MLP neurons of a small language model. Each row is named by its layer, matrix (gate and up: input weights) and neuron, and shows model dimensions 16-143. Each number is 128 + 32 x the weight over its row's rms, rounded and kept within 0 to 255. Numbers have three digits each. A neuron's up and down rows have the sign that makes its largest values positive.
A block is one neuron, or neurons of one layer that tend to fire together. After each block is what it responds to, as a language model described it from the Wikipedia text at the highest values.

L5.gate235:071155131146174175123196103122082155117124154150135162113120154093116079052147180104114131159138129150194113078126139139184129110105112204164145140099150169122116128134129147126129137117083132102081118122175147122173178138111153088093131156095143028160159138113095143090152131095082158141086203161132101107134147076135135125130142131125183093135201131128118118150152096124155140170115
L5.up235:161095058149184092160163116133112116159110109148185111142091100098079064080148088137132093137119135068095148150131106127128060139159105141140122181151124132144152151171133206109122136124122150176105118087115103129131132085185137158112140169134117058114119170120101149144140149099167083237153139166144123073157123121161106104141153117141146114115200148116152178151109153093127146097130
L5.gate315:158116123098140092174101056139073138127137142128139129149138083111135123139129167173108155173136094120107070089120088136233124080075119075165131129115099120129144095108208132182142154082163107192146092134122146134089150102088126092151136083144206066146146155144144124148073118114158167144122151149105107073160124129092149135109146117137087096136159089174145072152141104194109136140069
L5.up315:129121166095127099081161143140101130167161138145144111116124108128133087094105156121137160164154134117059125159088122087075109053143130126124084196133159144044120144156083185116100080111130128110167101115179175139125140103098164104107058085090129093106123121172154113114151099149086169131163146120141096111077149187161128095130155126129138103127189187062147139161124135148149151136112
L5.gate423:142142110074117106127139137106074181108146138103112080093121147114174065077140103129139079125140148150126111174143098111146101146084074136080143173122108155144103122074131176173068162157171149102120131095153142100116091132214124108141122133136195043121167133132061158085161084125117094148224132112117161137131132109182092123130094118139128118079131183138133117139132101181155137106094
L5.up423:094177112120109169130135071056155150099118098159176087145085111099121105203109168110139115164174109141143192122117169124117122164077175150138113095115138058179113136146130097106122135156168080125117105117109064190119133114169075091150091138093104092118127129143062157133107106093114172163080111105108081177109140091071119166126155058108100158120170128116138074131112146140072190154135
L5.gate468:076106146176189094182136112208129103151091143157120174122126143164151077111082187131176158166140122132080143113154083165123110147118092157153164111108107146101145163150096171117137164164102160099168107155137073128068124143108162076070108087145166150098166130068136093122134142139218155131180181120154156077078175090123141146119166118134146159099125174170175096082133132142123160185081
L5.up468:135116123061121100147131140177068128115099071122149086130091118136161107126154162159078091158098056112110103075153126086092081166077099171190122158163099100159126111111139145101117138120100094191107153074129140145078161125162162141088142084099099117150128094103107118133132064136185184125128112117135119119093120152197176139088088144127120144134125115128201160131155075124078078134169
Adverbs before modified adjectives

L8.gate482:098106126142145148186174154076123139111089118085143093071119127101064151140122124090151116171135158095124132164122102161138081124144136146140116117122107090155140111077171116042112159150138112099133149110132144166086161118187133118141065093081121120203103148153171105079140099105146077137156163143150172132105115110072116120178122145152148133127109158128190075095124117134073153136102
L8.up482:129117169095151100155172122087122104118126081185140091161086093128161121098066054144118100111102176166153165187128194124119105166131072128143171154110116148130106171128145147117138100136149154158129051158088124133159101162143128140089079156121143153077109108162176069102101175130075140121092105102159148097093135179144103126132130087107162084103195145140151179148180149138153117135097
Month names in dates

L7.gate36:188097132113091092163060097116134140157132128176137139157192142132132172088155135136118157129128167170112111095132112120129189093129170111127170183135152101135139120146076116128133138152102149097119138111165110087127135108094120178168092109121122148146061170208168172135164170183067143152127137121131124148137108116127150117094165097107131157158109081152086112113173134150096146160078
L7.up36:079059109105067135130064163095144134080167173157082125118169171072178120144146118117101111103145126098125104127146126139141128095133125154169154114149101133147115103144126117095150112115202143169137128121153126138093193110138116108158143080130109134161118120180197134122114112033068178102142114155108116113090095125112097134145156129125099176100090133135123135145124158155158197115155
L7.gate62:104177084108114124185193129138146179111114130106108092086138124095057108109066143092078094101109127119139119133125102144105181173106135135091112204121138108153164149139143118217110167155147112164136166143149184093130137114122106177156141157081172140132091115148160148163118176122119205114074106127141170115124130089137129219149183135141134122112157111132103127166138190120162153189046
L7.up62:080169168109147103089156136135089120134128157110126123130114056106112086136113175155129106101082126147160123118101151121149147146079206126115073118134136147118198145084126116134132100198138180116207110092156096109111170085142074195069124117090053156112171126102103177096066141137131099133095141131107184057072090174178100102047148115128134114131123184161149091174129120128120111106116
L7.gate65:148167179138159096107130147145105129143090115172126120131208096072136086078184085112097118187078116074184132127134158061130132146170155136190136051142063146169142113078145095109118101104159104035116091151152131152150111078130147147102115172140129159173120150143114097142054138133134091124110088117078137142124107105118121117161112156147116111054127138128088141143079165193098141093133
L7.up65:088117119156183087165140131120074118125105108143085050076134108129143128106162142110139139110072159090154154122159108113128165163174118177176141143118112153109126081125128130156058128153122088154107137117128057074134098090067175155104161168099151186157158079141156068156159140126150100133140164118089131201129129149085126162083146082151207113095126162167108088102120167130163111180159
L7.gate127:109138122079100131159101106174118154181114167101130055080141095109124165111080116123114088132059138098142136178138130149181129125185196079102136119085096092135161151100097099152075111193098123121090147126154077149147136088152124130141146144110106156137140146119202140113077150159110056163184127097096151125075131127146166132139123079168091118096153196097079108148121105147100142085157
L7.up127:129077170162143109128127141106134148137143106144123068097106137113121125126090097183087171196098137117096125142116202129100109113175125133093152161142082125131212139158131148141107169140136188134134065174171133114166203129148107146113071122140124197112091050165128076120133144078118161108142105118148152158108131121064145141147128120119151117139099186142097139132134161170073081134153
L7.gate131:124120118117232149141135125154116108106115092171110119143149185092152119057136082133195155123175159084138130186098161145164111115178120119089169106088149150113139095181099134127116138167108121186102130063167066141114144087092120094169097088118172120117126146149134054138088131097095103144158164105118130127123156150141126089154090143128155050068114108164129135165144170164160180080166
L7.up131:115179106140189146117137099093134134042063097159077153147202124119122135085082128111164120123124154084122161173075166055155129129146118195087146085106057138158127085108153126115071128140084121095183092110130099167136183119127153060142111141122177091157177189055171097135143133111163120091170130086117153118175088135126116111148147132124163096141094130158133119171122176153100164124155
L7.gate153:114082135112072091181131084125139114139110151055176111113090113122058143094094105134124154121198103073145126132154117149147127111144098139111138145129156146124078148132072093120156173142131170155120125157178122161118134110113115165086134135098084108149073169089122146153112168117129156137155151154131089084112075204163079183069140140153109113122214104113152122126100122164069104137146
L7.up153:149096180185128111158143115118147144112161161091113140148126155123155147127100097106149125146151154154093172134119087153131099127211156129112148135175155147167095128116129117134155131090107195105134192124187114130091158115109027117148120123086179125152163184138174097081105172091130080145142153094128102143150115152176144088042078149136211082084103166131168077065079142096110134195157
L7.gate156:095151120166127135081119174153079141121106080101109102045118176106120131129072086127117070119138146180140131138129168110072132138116110113157161154125108089155144153188152161108122123105118109093176072116136099117139120171119130111107113105171148153101167152108129101104117118122062036077142076144158081069155145143128058164130113072195105122100141135137141110148071116131115138151115
L7.up156:162143155145125137145119160105116174185101132133130149131159134141147085119127104155134073157158138140118140085119153054153134176151093166140091131159113129177109125094146154067109137149097120116071125119152073162138146078127111130147122103161133195106175087143100132137098191198134142153123139158097117102104097085201137164188095094097146104111136125147152107168044133086117121126134
L7.gate179:201078144151093107128188076157167098133066135083102102094112126108096150147164159165173158098116096149148144189144104080138180069134139123128111152101094100123127132113149119145180183136137088133140083112130107132049203156127118165137121189088112093163122147120125095121106210076125133084164116141105155133068096110112190117146117109163114120098099113093159086117181110178129146131076
L7.up179:173147143168129165061117083158156111052113135118127189094117086092072204193155104119156205189122117149167100154146127071116182176136187155140110151190098124125098181095155122122115104154165133150158059124136159113092091104130169119139134190124094140179104168090104149148118176090133133129104151135143166121113132119116128092161132095136121157115134165099147135128089136149145114061101
L7.gate257:124164114143125124119053094156216060176150134102130056107151131096152119146115171123121147147138157158121142145177128067143113132105071164128163154144051089191143192083062148096150154112154162105162175161143118162145119154144162096091107161117106126139132136208123078109120207178113089101158099169118158124092103132065119093119126114110133131121109111167133038146179105094101141151150
L7.up257:082101107152167138175081155116076056079121105197157125132117151089125130193145166109168123116096138108136195120101181209154133115135106120146109164083097144135111119152128150167102148106110090112051100169097179157131154056191097129133099146158112144153179129133128060099054080147117119187126149139120131129108131137164146225086162175124095125129161137123180104219134151096124102143067
L7.gate300:152168143125138076146160199146144130134103134129121096086109154118087110070129066131073098168158094135100128122170140166132108169109118124140220158058076141169136122078116132109164153120125111144093072188191080212114116128145101113123099116087123143149167137114199074109120126121097129140158104163141104148149148085113172152139139119143180112114145177136152123157131156145112103151124
L7.up300:118112148076162139143146138153126073108115144137125111128126141112137136148154123132141087154158149128174113024130138141132129124150096078126153140126144110124086106210074155156147182171142095137113174103096079149102152072166131119095141125070168163152101156114157126096127150156099133116116183089173143116143215133129136149129139133058133115156252163163073114131133171098115100127151
L7.gate330:059170110138110135130094147113176172110164118107099093109170093111061131137159135087122178160103106109063101137133093208166141131132111140173146125114112055174115098146113165215061133105093108166150166129143129113128106145155112125146076123170091178096117089218152110126125126119094113079119185089094216140112098131122129167062076085121095168147102109153132111117123100107147126112196
L7.up330:080196102137109168099096161083194117129143081102060100141124100123115147112138116109135100168119087081073127139141130202118109133173099153160106118119092103128087133099111166147093136131121117164116142173082117106078168151125135118145116104109127123109160119103155141118133111124088157083099153100128194176076072135109140177118104098129117142165104110127136138190103092124105193075129
L7.gate401:151077153107165181168149182180143104121141165020113108051098111116119118125101126104174116169145202114116102173097182091146141129163203134132105127135170145112089128064091138079158137148050174158135198117157062171147123201157142131084113132139152162118114134123171092175118124160143134105144113100122126117066142119163120133146137160097101157137117120127116162147169066142141105101112
L7.up401:178128141146084087082146094119141186091119124160133171119100104142107120166137137233090102117114107095114088206116133110091084111123079169117104116073143107128102125125083159121140136128133087188171106143106173133058215160163132145117131163131108112153141114090111142180124121139162146109115140104110159110115124125222181178124133119116077111189156102155188135131143129118148143107125
L7.gate402:079144169155140101132143147128112194094138178091149102167122113140124146118112117133135140106126151142141106176117192112129148036118125192130103111110120108121190201152195152073153133104091091114143080154118168113119109105189105105111115075151098149060146117143079090136127068140160113152148117137114150135134090186132155145136144146164152119093130086091074138103149144125087123116068
L7.up402:097137114099097170070133150119133148139148208101164116081087089101105181093133090147109091129124138183078099140104106134161134093113129110129143048148126126155168168090146105173126101152120082089119137150118181113151096074112146079182124116154115156135109100166183066157093105117143216139140153122088181191115113102137081100076150112157124141113165104164141153123124145172106038125090
L7.gate456:091135141111078100097104140129088126130126100112158142154096105178133115143124120121179108115050120211149186143139165144179028107176131116129098133091090169166118092170102073120127139136083076161112121135115108213078144095098155115125121144134158166155122096134126103151121106119118119085097143119119102109121110073139184099150096146086106120122171125176156099095159126084136092096143
L7.up456:097096172119147135067134163082082118148116095107169121167118075129129096102070121119125163150104199136129110056158154088111136097103092126141115109153156049130116098051133130111126099118071132145115101159178134174167134093102132158167175112188133086160223149162088149133117164180098120087120177096102109161144119124096123168085138133110120107130103180108161103152116109101103094086138
L7.gate457:109151162184178106104140127128132077102145163068122098122084152064080164176140144149171128117085148147165156158156078164101117098162099207185147116098108121148215108077135105151130091159147130070116089103156074144124097081188135139053132158146162122116118136119146130142114103101132138101134119169073186116098123076083141062184142158183116154100140145155107102151149158134112164125149
L7.up457:143160166118125096123138145099156059116152137109133138082170123072076106071174142103126099129135129124113056162123084125128106132164091137124091147139061137093104210070083090119106171184132184109151142134083203143098113132113138108134156143141128159111075180153112098179067099088141128098093118159089158163116157109098158142142174096117172098144130165110100133161143102150092116071090
L7.gate508:128093182125135068107076111120147148167118138146100132140146132130153157120142082103117149151110122153175139144124092161156162120081098163107148160093137074086119134113122150123132158142105114136194150136091175117094103155134176099128128166154094141126158166160110060105103164188107188093165103146084131090155143118087131154175098123123087118074178096101138119090100081164130127039073
L7.up508:082117117104166144170060135170119125102117151148172106177112155169100150139147124112150131135169078097117148175104172130150133103138082093149125147131075112138075126188106096122111114170153053130090157142157122055114160187053191123118126064113167192082115148175121102074165134109157126087167156148145116110119137103116146144112149152137104115148105139122110027120124127155118145127145
Month names in dates

L8.gate242:116150116137071149140174095199083124106113127121103100114104118136088105105123118136168132069162102055135105161095118132100148128193089130181154109169118128114128178156078098184126144167113103174200109111106112150179119098127149146084172191133142120130132151089161181115137156097180156170206177114148131053184119106129111131102107111147111144127139225143083153142114169167141099167117
L8.up242:098130084184131106136109104113108133084140113123127139093132127100114113060093157135168171114147106147090110113100083094157052086094077139135156137130150179080159192140140110121102195152092090152164142095118135147186126122123109154099129156139138122142064171089186202130140121154157079145108136106087150109063124138092142142100132121143055123089082161152132103192104101177151100094175
Degree modifiers before adjectives

L5.gate120:101111128141153113089133140141170132190092138066094112099137126148192143135058135130128150099149167135170104132131105087189165133067075103148164138065099139141174090165126122134075124124150104098165165127144125111123126144185043120133174126091134149116125144170126103070089099117161121223181140061136135110084088134093133146113125113144105140155192131132127155151098120118098091100103
L5.up120:148145202111089150099179114113134108115100163102054148087156112120141125137130176130092109124126119189167149122175125134161131125126072173074090122096075126108094153201095106110045122159131160105131101169128108143134172149150087082074195188142116138156117109114160105139088103122111094144147192122078105211115122134135091072118123121156158115158159149196113134111124096140148086168071
L5.gate312:130123169071112088101141178094083146223168122146127090147088145159083089165086135137056152169114138180102154107147109152119098117085157147154139119126177159108122107138102120138124119117096143121109117143095139088152129167108128152099067119112084167133161177162154108116083076192192078102222099132112119086094113162132157155132058129191139135104144111115174172105109078134140120163136
L5.up312:156129119105152158157109157138209120154094118105128177157137164134113063109106092130107087125170155098119150173197078169134215176099149186112156135076103105139191128149124072145118118080124102147085166135143144102135113155123071148152140100088130165079176171114136081134183122206135079060111097151166149102103130110102173134141132104191149148125171073111204113109089180180155133103129
L5.gate354:094146144159081110134174120102143135124123126152113073134081140111102140147097142152145128138102125157162147176112110131170107131107044168078155093147138144126141105115105136139145123136144091140165112093166133115084156148144088119091144127134090128159191115130093158112153194102147117153155121178077178095111082095156141144136158138171113149135178138070117182119103082173089097063146
L5.up354:110118145141091120196130124076103168073101068145140097117131188122097163102073116214139168090119114153164194153075132118154143093131136156138143093080115103106086124146101140159122144126158131160133135076137123121107113170119090128137201133101118094116164160112137152114092185146114095171150091173087148102089127105115086139164145146147091154143208158075121113061079144177147169108060
L5.gate498:095146154155122091181100099112127102078190092144136143110145108122136108105085067195137137069174098158157122142153130121121136102116178143081140148109190163143118071108120109115194132144120120169130155074182161100078134156143086130143168185115148181076089137146107177171072088060188119108160074073094146130148148164137097131164075124161124159124139127160186165135123129139174144100091
L5.up498:167132124150102118115185175117098087112161197115148098102124192116121137131133108111082079151136143156127122084196161153109110117043096159117167100156136126147099123136093119150156102180096112078063153083190093126209129176089113158113149168063180144068146113137136128136083129144126155093160093118188170144049139116143110145159084090070117152080117110102113143185076116098131168109149
Wiki section-heading close

L7.gate3:102146097142148119155108154146058101205098126170184104194148105124112092184170144159109112123101140135153131131107147104132140174075126124130145107142148104165122113140111121101124139062114159101090159092163175118119096106148162147119120008080156148121097183104171172163127114095221103223191147148140128105165103126103122073203051149139193053164168126123179099127140131065168163123093
L7.up3:126148093120125090173117107134146142185132087123103181135147065094097140079136144130144129135142097115134076094121150084140133062148090115068077112135077138151177113117132202052139152135150179186145173098130147126198115107142125130096144187144171071169156123176195090142101144058121151143119093149118146160138130151135137184115172105114108181126133108021090120132108096140124104120139
L7.gate7:073151168146149134155146126101142115131102132120063125105174130139119139157119113108134106139073141171193139177107096104099173141101127123133158065147133090102124195112079100097226101160062151158120120108170199132117153139088138149136141118144160099111133091169140150134153111162142043163167150117101130143164163132120201160124106122194134157126130078127130087075130063125167132135161
L7.up7:090097135141149124208176185152111149119068125134173123105159103119151159139109194115154125107146139168165143116152099101107117102137117135114144162096105048089100149155106148133108122158128119051110161089129099089128103132153055131048095175097115126134124057154127113161142118117124115137087136105214104079154128115114185147118095142151083122122140090155106096129112096070135176166075
L7.gate17:095172125067111165153134120103161142111120093098169134105158161157100122136114144123144105136080165077124134179148099143151116166119124108109098177086123171111160168106128151072102100059136106132144120166166095135128168102095054167102082139122155124149163096150184167177118132149159161093101106075134101086157102121113153162143129179142076107131139136158153110161163120137108124179127
L7.up17:085101079114140166161153172136202129095088119157086163122155094107149083137095176144112151136141090150087148130147120126062101124072118095143115161119096141193110152096154149073163115077102150115089107098194082148096174194110140087101120118116117127122091092144163160167148136173183120129120103152151131045202187098116100154074122138138102091128157094057162178105123106138144149098087
L7.gate66:158165108069054094145072080154132097138131129176150104160142145152155116131148137102143108126131106170078164079164124127189098107125085176193119171068146097126138108157195154124073174140136152148100138124211121134175119195111164095060116121105169122203107126125171141085153093109150148127145136143136149096174176107160125125123076193134132165123147112120158127152140137114108130132163
L7.up66:060093059117149136185126052139094111063101065119149130104204135066073096119194141115071202145079110101122091113123140113125123122101152144147144136137144103128074198108124190148124147147142097092163171101118140110095159092148128132174105094113118096045111181119163166120139129147140135153086149132124117115113148123079155114169069162134153139094137145106166100132165089159151133111149
L7.gate78:127168115144162081123104119122130126133096129101088104145145152120133222188187143173118123183153135153145069157145126108170105177119111095111172105158082080135133100140159059143148132109102094138147108131156151133125110099136213129167107105146140109175124076153149124103127134093151084194128128120126074112139116118167129162084109166197113127125093103160127120098156129136154155094131
L7.up78:138227158151113108142105129153117117170144105098121149157162153053130137188151136121140122109104117138097128047185076135174074155115084119116116117149127141120083117130094113108120164182145117142207089116168154143093154145161178110101114062072151123109065131086155132141154033119159114154102122123137087160160165069102101117164192137113130117162140156138127167175137031152171119111123
L7.gate142:084130097076148124123142153152078136102107128162127124140176125141174035087159183224118104148139113126140099111143191066147102142070100112145201147111116128184160148110117155151156129100134101159147153144136157090148084139128125073125160102127153109106155147122133126109093156111134145161107199177118114131091088111084171154150103115164178107013140139148131092119172144192121147115123
L7.up142:091145136129148061133119138192121082159106114146116180146122100174169080151094150132103128171125120099122187081113153106087092074106151113099165093139118118163171196156123119145127107127087073106119103143192117117113149181151128100153095081124151077143192097117121165051167172147136138197143157102076133124072095170144161115168088123147133130120165148113097114100056124154117117169129
L7.gate152:158157113136124116149111088175054152085146113144231061133105079051102150101154152138114177114144063097136136124128107091130140109086064159175140102095152159134080107098131122189107126193145152101122118101141175122096119114121209112092148163154134111082142134168132156111164140124138143147139183147110158098144109115138161139159096118146127176130130097122152133125129074147107124154129
L7.up152:118083127105156120150148099127178163160152150185115063174147092110185114057140106154157125132129090088096130089126081146137120162142133091114124088138154143118102088121071154089124116113188142070157161145126139116106145077138153114094135119082091128135128126137178129095115107173061137105148155156089157123111155207141126181092083162144013131056125141143122070151155099126161125141146
L7.gate211:093116112125159097128108136173082070198099082183142171122147141086143093138145110146108133075142139088149155086104131087173139133150130091083085168084143119130136144176089141123134185126116167126150106121203129113144190159185185085117085132128199106151201179152173171134092105095185085113160111227136146099126109122129131161133120160156106076147146182143135071149186131100159110173099
L7.up211:164114085127153099221149100138122190194124135121116117091117143105103110071083147096113113176080145064118090119211116131193166142076103082151132085145102145111090147082097110143123146116127152129090125124162138136101125114188133107144117157132173130109146144127114088134157097153121117131074146145093158045168149184112085127113145169152144135119139139093127134096122100153177122139184
L7.gate295:190185105139147131135188081162079126087122095097123103144157147115145094141121118180174117125159134126176105180134168136131183072121064149120197116150115128189178098159144114082159184094142167144095121118115106119138157178173198082124103133163155120122170119147146200152095134133131135127147095126086131084144114145093120093131057141166119116089102124129165088105108111126113142145158
L7.up295:191114109141165126120123106132157060082145100183176076083159131129157130124102098169096070191118173117159153145039159183149169111121085096142107098053130122104118164144119117105183129178171143174112105102140120143206125085087216089122125127136135098124137148134187180086130160120156077132056164099092123131170146153150157131124172070155105132127168135137150153165121165093154094155093
L7.gate302:156134109139134066132118121130031088135145120137099138121157076122154134149120106057083144116172138133121154092154102188139135152142071146161095101143126141123117109222116069126090153127074134141143110123139159147197117140095084113062172155119161141172107188167150143100118116081128104160136136123078162116152223081154179101153103168168110114124157108169138041126076090090183149162120
L7.up302:126152104080157126166114146082156132130105117137175161122139169120152115146116118074097161156090087089130186126184200171164158151135163041076081183140141093148168111128193196188133133129080134088124120133182177153130139087129117129133139117108150148137105107089097070101095152101078114176105079139115151111176144108115082141104109106158138075147193157148107104106126112104157103108176
L7.gate348:148175129160175112144184123140141110132133094138184131122166186114123143141150162114128069103143073128181115101121140117123120097083118119149153098171095140075145156132194130095090109134107097113107106107143069129142124147159101117137053121096124116116117173093123051094106130171088108178105098136125172204086098073158181153118069162163080047128135066120138064062150133103138107168119
L7.up348:154101080098103121157189080104157067136106138129076105152153130095176152140078152162174090144118113139199095151172145107117145135114118109147122158144173112135075149085114129124105079097133156113161119187164130090105108065120150076152123100155134118134092111171154099155109091162115157148158180098098144187138102143165146191162099142128145121093166167138138145148094116169176147168190
L7.gate368:118112177105134159118127175108131058146116134069148084109208162129098130130125096126118076134146124132110119150134095093138108182139173143145179089089148139132091105098133130105152109128066074189118193127158108180088102116163118157149095103090157125115151159027116147152157084102177112150149175143122181163142126124114160082184130182155127146147086091096145130129085099167102141164117
L7.up368:127144141107140187137143118078143108103071139143147082120149158179186127112149136103138071173134122176130151132074102119152106155148145089109121179113194099095103158080122122116198070133047175107103091146145125122120135116102138138145144130140136150154120159153065152089110091209126143149157161107104109093161116105139130082101097155069114083104123153119095117161080121121110041143111
L7.gate415:084175122132144117127118142101065096151186080146172168123114101162093082074157118117125151173140126061120134142164104094133138175097122208160165094092145107087159057117209123172148148085177144096138181128113090107071143130149123142104101094119095140157108098090123087134094138114082100122099108077133137127120111082137166113140115133208103113132163161084157081133203116117152131195077
L7.up415:068141130139149142083151089078164172174112151148098093174103145157144165146105155093127212081122161127111067081151141107060088089115127217209153110133206122073153140150107139231190101161144124104140156127136119144092120128168084102075117119136117102134082135105116106142102092133127173126135087062137077123160126169141119133122128168161172097102137136143141139136108103105141118159161
L7.gate424:097174155195122098134129106128071098114098120141152084103161090215131160118116139128155113162152128106075174109131126113060125132104122077166153090125169096115162089144114163146166169139160084116135106111120123159147073099156152131049086139142075094184080217181061182086116136189180080167108132154131139111140124124094106097145147118056084117133195124228121159088084089133121172144099
L7.up424:165197119089167132115124137117158105131145164140151135131189137182089160101128118197111161169104100132110113153135162146179125125072093131114193112115084118094099172139135089161130129129054089140096175122157073104110154120093181114124112110166173162119108106126147143066141093084141068154071090226158128076096098139109123042083172198158125116166157134106124122149130150172128094199146
L7.gate431:135080145133110064102102115158088147136117104072106039133146186098214132098136118136167123185150113096122140137218160154126106153161076115059145129105094107127144170078117180180137080124172129101143150094149138078071093062160178108111141083101126099146154128154170140090142107161102102145199152145139159138161148146145121119101107141147101134124103151199148093131191105170103107128091
L7.up431:075095151151153147131080113122095161097137110147212126151164094180145089102121113072135162163146132134106098104164148118201177091067085122156187149090126130150137108071088148124125187101100173112152127132058101130129193172115124126133117157070121117129176155113161076139111175161079129132175186124094123181149078143071113102060094103119134077098110156110069083205120114178163179109096
L7.gate485:136127110101176159123100085173111156075083105155180150162164096104120149104184125119151147127140204139133144145158138157152125072134115124105126142107193174084102120186061093123131145153089140133110153143118143125150168152143125155141141103143208083106103094137191135105117140139183147126151125046098082082103140056138091155130155216172103167108118098108158173179137150131155109136121
L7.up485:050178154093169129065104138103134122135130161123181110156180138091069098101099095140104167210079170112165150086168118169138172152147164116121165187131112139143124122141124127132132121168099094139141125136104170177133162149132102148129149115110195099101160095105118163132175105124165134136112112144140060073129120129118098110060101183122124114037113124114130104152194164103104141097135
Mid-modifier continuation point